config.toml
d_model = 576
head_dim = 64
d_mlp = 2048
norm = "layernorm"
positions = "learned"
init = "normal"
init_std_down = 0.00396
lr_head = 0.00539
batch_tokens = 65536
train_tokens = 817100000
MLP neurons of a small language model. Each row is named by its layer, matrix (up: input weights) and neuron, and shows model dimensions 192-319. Each number is 200 + 40 x the weight over its row's rms, rounded and kept within 0 to 999.
After each neuron's rows, "fires after" lists the tokens most often just before its 100 highest values on Wikipedia text that the model never trained on. A number after a token or word is its count.

L3.up308,201,172,163,289,167,183,150,165,197,173,171,176,137,198,133,241,166,145,189,130,246,272,197,174,238,198,166,227,149,127,174,181,180,224,211,199,153,211,261,113,200,243,158,226,206,164,189,256,187,206,123,238,179,213,170,231,195,198,193,241,202,148,139,162,203,235,226,211,326,198,178,189,218,193,155,168,167,231,152,232,188,152,211,200,253,199,197,186,146,214,224,220,157,211,251,159,212,186,197,192,148,194,188,129,203,282,226,219,251,112,149,180,234,253,253,176,201,150,213,143,216,191,138,226,124,177,263,205
fires after: " |" 27, "." 18, "\n" 13, "==" 8, "-" 8, "|" 4

L3.up1444,238,244,188,242,186,184,200,185,156,196,233,141,110,193,260,167,171,116,210,254,128,189,177,223,238,123,179,202,232,174,93,216,192,204,252,218,127,209,164,240,223,221,195,166,168,158,288,307,216,120,220,168,189,169,199,229,231,205,220,251,214,226,226,255,225,240,153,181,213,226,148,234,189,135,213,223,280,247,238,259,173,205,218,193,190,166,291,157,189,230,219,161,170,286,188,190,145,161,197,194,219,191,92,267,187,214,146,195,203,196,211,239,161,133,84,194,195,238,233,261,289,103,215,136,243,191,199,192
fires after: "." 50, " The" 5

L3.up12,249,189,189,191,220,115,152,171,146,169,147,131,163,178,229,163,240,228,200,128,169,269,200,175,185,161,221,229,185,250,136,184,194,237,201,208,260,212,197,222,163,160,204,258,206,257,182,176,237,186,126,225,195,203,181,234,234,149,237,239,220,158,163,143,205,146,221,225,254,208,246,239,265,166,98,177,220,259,195,205,173,223,189,197,200,144,211,173,220,231,168,225,199,242,114,251,174,180,228,183,183,185,237,217,162,195,178,128,217,115,117,247,199,204,194,226,197,174,160,187,208,232,181,231,207,240,153,221
fires after: " a" 23, " the" 20, " an" 7, " |" 4

L3.up90,172,213,193,184,229,180,164,207,220,121,262,174,195,171,205,144,250,195,230,153,233,305,245,192,127,246,160,255,205,182,197,204,229,190,185,183,202,204,213,216,235,180,166,190,202,205,276,236,240,155,262,187,196,192,192,213,202,195,194,264,137,241,192,249,222,229,260,304,163,187,277,154,191,223,228,233,131,183,240,205,267,144,160,212,177,221,236,171,196,212,184,174,225,222,163,225,157,233,148,196,221,229,148,193,252,266,262,209,275,277,175,252,168,215,215,199,202,227,177,238,204,177,208,174,174,172,188,194
fires after: "." 50, "S" 13, "C" 7

L7.up98,197,175,227,223,230,212,193,228,222,234,167,232,162,272,128,218,160,182,214,168,216,259,203,198,129,265,140,181,261,187,204,164,229,230,207,218,171,184,197,162,267,191,239,229,191,156,233,157,156,156,139,201,201,207,199,168,204,216,172,149,293,257,214,167,172,195,207,216,207,231,206,156,117,203,151,160,209,172,255,136,164,161,197,164,237,181,261,279,95,223,297,210,220,254,280,181,187,258,177,236,201,182,152,294,251,161,235,150,195,199,178,176,192,205,197,206,175,140,246,272,172,222,193,256,238,187,196,176
fires after: " for" 32, " of" 10, " in" 8, " to" 6

L7.up1583,195,261,174,237,239,266,189,259,153,169,176,168,185,137,164,128,188,221,239,199,215,152,198,209,137,276,266,183,255,172,191,264,289,209,214,254,187,249,169,239,261,218,197,164,193,144,232,196,186,232,162,177,172,172,145,249,260,243,201,231,305,182,136,196,206,191,269,155,132,167,158,231,251,189,234,178,301,228,136,160,131,200,220,258,187,194,223,213,240,199,211,187,256,169,176,220,196,228,146,244,171,194,173,118,182,172,173,183,172,267,204,210,214,190,148,169,228,198,158,184,229,170,229,169,201,155,208,174
fires after: " the" 41, " The" 26, "The" 9

L7.up277,224,237,190,206,176,229,147,165,221,174,200,216,123,215,257,144,206,161,185,140,191,221,224,194,206,271,96,202,225,197,195,188,204,185,275,141,185,205,215,197,143,166,223,247,200,198,140,205,255,160,240,113,152,244,245,215,175,244,162,217,192,224,168,171,198,291,189,211,236,257,172,238,170,227,177,206,204,275,228,108,163,221,214,99,230,176,227,240,130,193,292,182,247,195,216,235,152,229,234,210,232,285,233,200,128,160,207,208,255,257,264,262,151,176,136,263,206,183,207,217,160,145,136,163,161,165,216,233
fires after: " in" 33, " " 13, " the" 11, " c" 7, " D" 4

L7.up1337,272,204,148,180,192,232,207,228,196,220,232,151,216,229,147,194,205,177,173,167,241,215,223,272,212,173,227,231,176,127,210,142,176,208,194,220,222,210,260,177,214,205,215,226,225,152,185,204,167,162,116,205,181,149,169,204,231,163,108,187,195,224,186,260,202,223,299,211,217,198,319,217,175,233,260,152,167,233,235,189,171,234,148,113,151,159,220,233,144,223,222,198,237,258,228,212,202,227,173,218,156,195,154,239,222,175,211,156,199,254,203,195,252,169,117,211,281,281,158,238,251,262,238,190,185,204,193,296
fires after: " in" 21, "In" 20, " In" 5, " the" 5, " on" 4, " |" 4

L7.up1308,148,233,182,225,181,281,181,172,164,236,217,207,145,204,214,138,178,235,147,170,202,192,160,197,232,199,259,178,207,196,210,201,145,200,245,223,193,147,251,244,205,231,253,193,207,237,158,144,177,134,185,215,180,257,182,179,198,193,210,299,220,233,138,242,236,210,244,222,202,205,221,220,250,193,211,206,173,238,156,242,170,240,244,229,174,159,235,218,227,155,197,154,142,211,195,143,172,195,244,216,186,178,159,212,185,144,283,202,138,229,259,147,248,188,127,188,224,99,160,148,228,195,228,133,171,181,146,181
fires after: " the" 49, " to" 5, " on" 4, " |" 4

L7.up971,226,149,187,236,207,196,218,202,191,254,257,194,207,188,206,236,109,209,164,215,172,208,112,179,154,227,232,262,198,227,218,216,152,257,168,198,237,275,202,197,218,256,212,182,217,161,165,209,150,168,199,224,297,199,233,96,107,181,202,222,183,176,172,215,298,123,194,192,189,223,186,207,188,228,139,165,199,269,248,255,164,136,223,123,207,204,151,217,163,119,227,209,189,213,179,193,170,185,228,175,181,278,137,218,218,183,195,116,196,252,238,231,210,251,257,153,215,186,162,184,152,167,217,186,184,198,211,197
fires after: " " 28, " the" 27

L7.up1970,257,171,225,277,215,197,209,298,251,143,228,214,232,197,234,184,241,246,229,169,253,230,274,237,222,177,157,114,242,199,198,186,248,167,162,167,164,199,161,131,198,196,228,183,229,301,293,248,119,200,245,190,237,283,187,217,122,219,229,236,189,198,162,197,217,238,204,236,190,214,227,143,189,261,177,172,259,188,152,224,232,277,177,137,188,167,283,142,232,246,244,201,103,249,160,197,178,170,262,234,163,231,223,195,139,175,189,182,254,144,201,168,218,209,265,151,147,166,186,150,247,196,156,269,197,173,254,188
fires after: " " 37, " |" 24, "|" 7, "\n" 4

L7.up1184,170,178,153,161,221,200,243,149,132,242,242,240,106,229,182,201,229,193,251,138,197,229,153,147,236,214,212,146,235,222,136,176,243,182,158,255,209,152,224,159,290,145,183,174,143,182,203,202,217,179,224,205,212,202,74,295,156,158,241,236,204,242,195,227,94,208,149,218,261,135,167,227,236,241,198,281,116,156,188,199,229,185,228,203,204,178,183,228,200,250,169,144,187,184,300,206,163,224,211,173,212,234,202,206,241,258,191,183,244,178,146,130,224,222,214,209,225,234,212,194,181,247,210,207,202,251,184,277
fires after: " the" 47, " an" 17, " a" 5, " of" 4, " in" 4

L3.up581,148,270,212,191,233,209,203,232,171,153,219,207,150,146,188,282,189,218,171,234,222,167,250,164,170,233,161,275,207,184,204,166,193,213,205,189,236,193,165,172,237,207,135,184,187,182,198,177,231,205,141,191,198,151,173,268,160,183,179,161,140,234,213,145,183,218,200,247,202,151,258,201,193,270,272,208,173,182,290,193,129,231,153,140,184,192,200,228,149,205,248,190,196,236,188,242,177,194,185,208,220,183,113,159,247,175,271,85,228,262,222,210,245,261,162,135,199,257,183,191,197,190,216,163,229,182,155,233
fires after: "." 57, " " 5

L7.up1858,113,279,201,221,252,149,166,185,240,235,188,170,161,139,241,178,223,198,179,177,232,243,194,213,158,232,178,205,161,196,150,227,195,204,200,192,121,213,203,242,228,172,152,202,161,178,166,211,180,171,223,201,138,227,188,229,234,259,242,127,214,264,219,151,164,181,285,179,193,245,171,231,150,323,213,250,235,158,202,159,237,218,159,216,206,184,209,230,192,163,171,183,175,233,241,191,153,172,211,171,202,181,153,136,292,293,213,202,161,203,195,223,250,201,237,96,227,170,208,214,191,155,152,208,130,204,203,211
fires after: " the" 44, " and" 8, "," 4, " was" 4, " |" 4

L7.up227,187,240,126,219,128,224,238,141,188,215,190,254,199,215,137,240,199,232,258,182,165,235,216,162,210,196,196,170,145,195,231,134,219,152,169,238,219,153,221,211,217,153,207,224,205,224,174,237,193,330,287,270,161,187,210,204,194,225,159,162,197,172,144,154,249,198,126,193,207,235,241,183,227,175,282,201,254,205,240,255,197,140,177,145,188,211,187,174,173,193,268,156,151,157,207,196,217,196,205,171,237,166,215,177,220,228,210,174,211,236,170,238,190,173,166,230,170,188,200,139,242,162,268,263,188,249,236,175
fires after: " by" 29, " the" 21, "'" 7, " to" 7, " from" 5

L7.up1240,167,207,212,198,190,130,176,159,202,218,237,152,225,211,217,128,186,139,194,208,231,228,197,182,98,215,140,143,190,167,201,147,150,190,181,203,250,275,210,158,170,196,237,208,192,206,233,212,216,167,104,210,168,201,285,232,199,217,171,248,273,246,215,194,215,291,198,245,278,224,219,224,154,247,210,174,219,175,195,182,147,214,188,221,117,196,241,186,152,185,151,162,213,227,212,268,220,212,225,211,213,214,239,170,228,180,202,161,241,201,238,134,247,297,210,148,216,182,221,120,189,235,172,214,155,264,179,326
fires after: " the" 41, " in" 14, " of" 14, " |" 5

L7.up991,216,176,218,175,211,206,150,175,221,138,192,210,218,211,227,165,217,225,153,204,171,187,295,135,239,172,193,206,227,214,266,194,180,168,203,199,246,179,224,156,162,199,159,259,179,204,209,171,185,201,180,253,224,120,189,206,191,131,200,235,255,187,254,224,258,229,221,160,207,164,82,150,160,284,196,198,152,148,162,158,187,187,160,179,195,155,205,153,196,144,198,195,237,210,156,169,195,190,221,161,154,210,191,269,236,262,186,227,220,291,220,265,225,259,225,206,202,159,211,189,235,175,102,232,252,210,185,152
fires after: " |" 35, "|" 8, " 0" 6, " m" 5, " 1" 4

L3.up1939,228,183,182,223,184,174,251,210,199,237,274,160,213,144,152,244,190,120,233,259,163,187,222,222,141,233,149,186,204,166,276,161,202,220,135,262,165,183,220,205,199,197,158,187,260,162,188,181,248,158,215,184,232,281,157,194,259,187,202,185,178,266,153,205,185,224,237,225,271,237,241,199,272,201,179,172,139,138,264,278,179,236,218,148,219,125,206,202,192,271,172,245,185,173,169,235,190,214,209,219,204,230,127,219,225,263,255,179,252,282,191,250,122,165,181,209,237,226,133,264,163,203,179,121,242,234,143,194
fires after: "." 43, "\n" 24

L3.up580,205,252,204,168,186,225,260,165,147,240,151,228,191,273,186,219,144,246,207,170,198,165,145,198,248,208,176,198,167,186,158,170,194,267,223,187,171,180,236,263,178,270,174,216,161,202,163,147,229,288,170,237,259,188,249,175,207,271,203,183,208,214,241,175,210,179,231,161,259,182,175,190,176,263,301,205,210,167,178,174,231,238,171,234,160,246,246,159,228,232,324,200,216,245,214,214,206,256,242,210,214,272,203,161,183,243,201,192,136,240,161,215,210,106,168,174,216,246,114,242,245,203,224,149,178,171,242,215
fires after: " (" 46, "{" 4, " |" 4

L7.up1743,229,219,231,222,182,186,241,186,167,150,158,208,205,220,187,263,234,266,185,187,251,195,220,196,190,200,175,192,261,195,250,206,137,140,199,213,159,232,151,198,190,215,143,230,199,184,191,291,247,259,281,208,187,269,188,250,230,172,98,178,227,130,234,37,185,131,207,166,244,183,129,199,113,233,188,188,144,233,213,192,177,205,201,209,177,167,233,222,194,202,260,175,160,152,133,155,139,185,214,185,218,191,226,290,168,207,213,219,183,191,266,182,198,225,189,149,158,176,173,166,164,198,185,208,196,195,244,250
fires after: "\n" 50

L7.up1773,177,205,203,157,147,265,261,246,196,221,244,213,270,166,207,266,206,260,191,160,138,224,161,213,198,116,237,234,189,184,203,158,228,147,225,236,202,119,83,176,167,184,217,207,186,179,261,177,287,181,210,183,243,152,174,202,217,180,139,274,226,218,243,188,181,167,255,194,209,155,248,278,164,273,140,188,233,206,148,182,181,204,153,210,208,163,178,247,212,207,229,269,173,195,241,247,268,171,165,114,228,147,260,194,230,273,230,145,248,254,200,129,216,188,179,176,159,234,204,271,163,259,207,141,208,220,196,175
fires after: " the" 33, " to" 7, "The" 5, " first" 5, "'" 4

L3.up1608,228,229,123,236,157,209,190,235,221,162,162,157,217,183,194,283,276,256,185,127,207,220,226,212,272,286,211,244,209,258,203,222,195,206,219,197,215,190,284,152,174,136,217,208,131,215,114,147,179,119,191,150,189,187,148,172,262,186,144,181,196,172,139,160,231,130,173,269,129,193,209,176,236,204,168,254,190,216,213,142,183,273,176,151,168,261,187,208,125,236,215,223,197,213,165,203,205,232,157,207,141,251,238,176,172,225,171,197,245,226,162,208,188,204,176,194,220,213,168,214,204,177,150,156,217,203,95,169
fires after: " |" 74, " February" 4

L3.up961,197,162,203,204,183,205,235,219,175,263,239,229,131,183,233,210,115,175,228,218,198,203,181,221,196,253,211,196,245,167,144,259,243,130,129,253,215,117,227,252,157,206,177,262,182,232,233,199,212,191,239,173,273,204,206,140,113,193,180,126,188,208,262,246,227,190,154,219,273,202,247,234,218,245,186,172,161,253,306,240,207,220,195,220,239,208,231,226,194,199,173,198,194,192,230,225,262,202,177,202,177,213,203,194,219,270,165,211,202,145,124,217,256,232,250,189,220,200,180,226,151,230,201,254,165,194,246,146
fires after: "," 66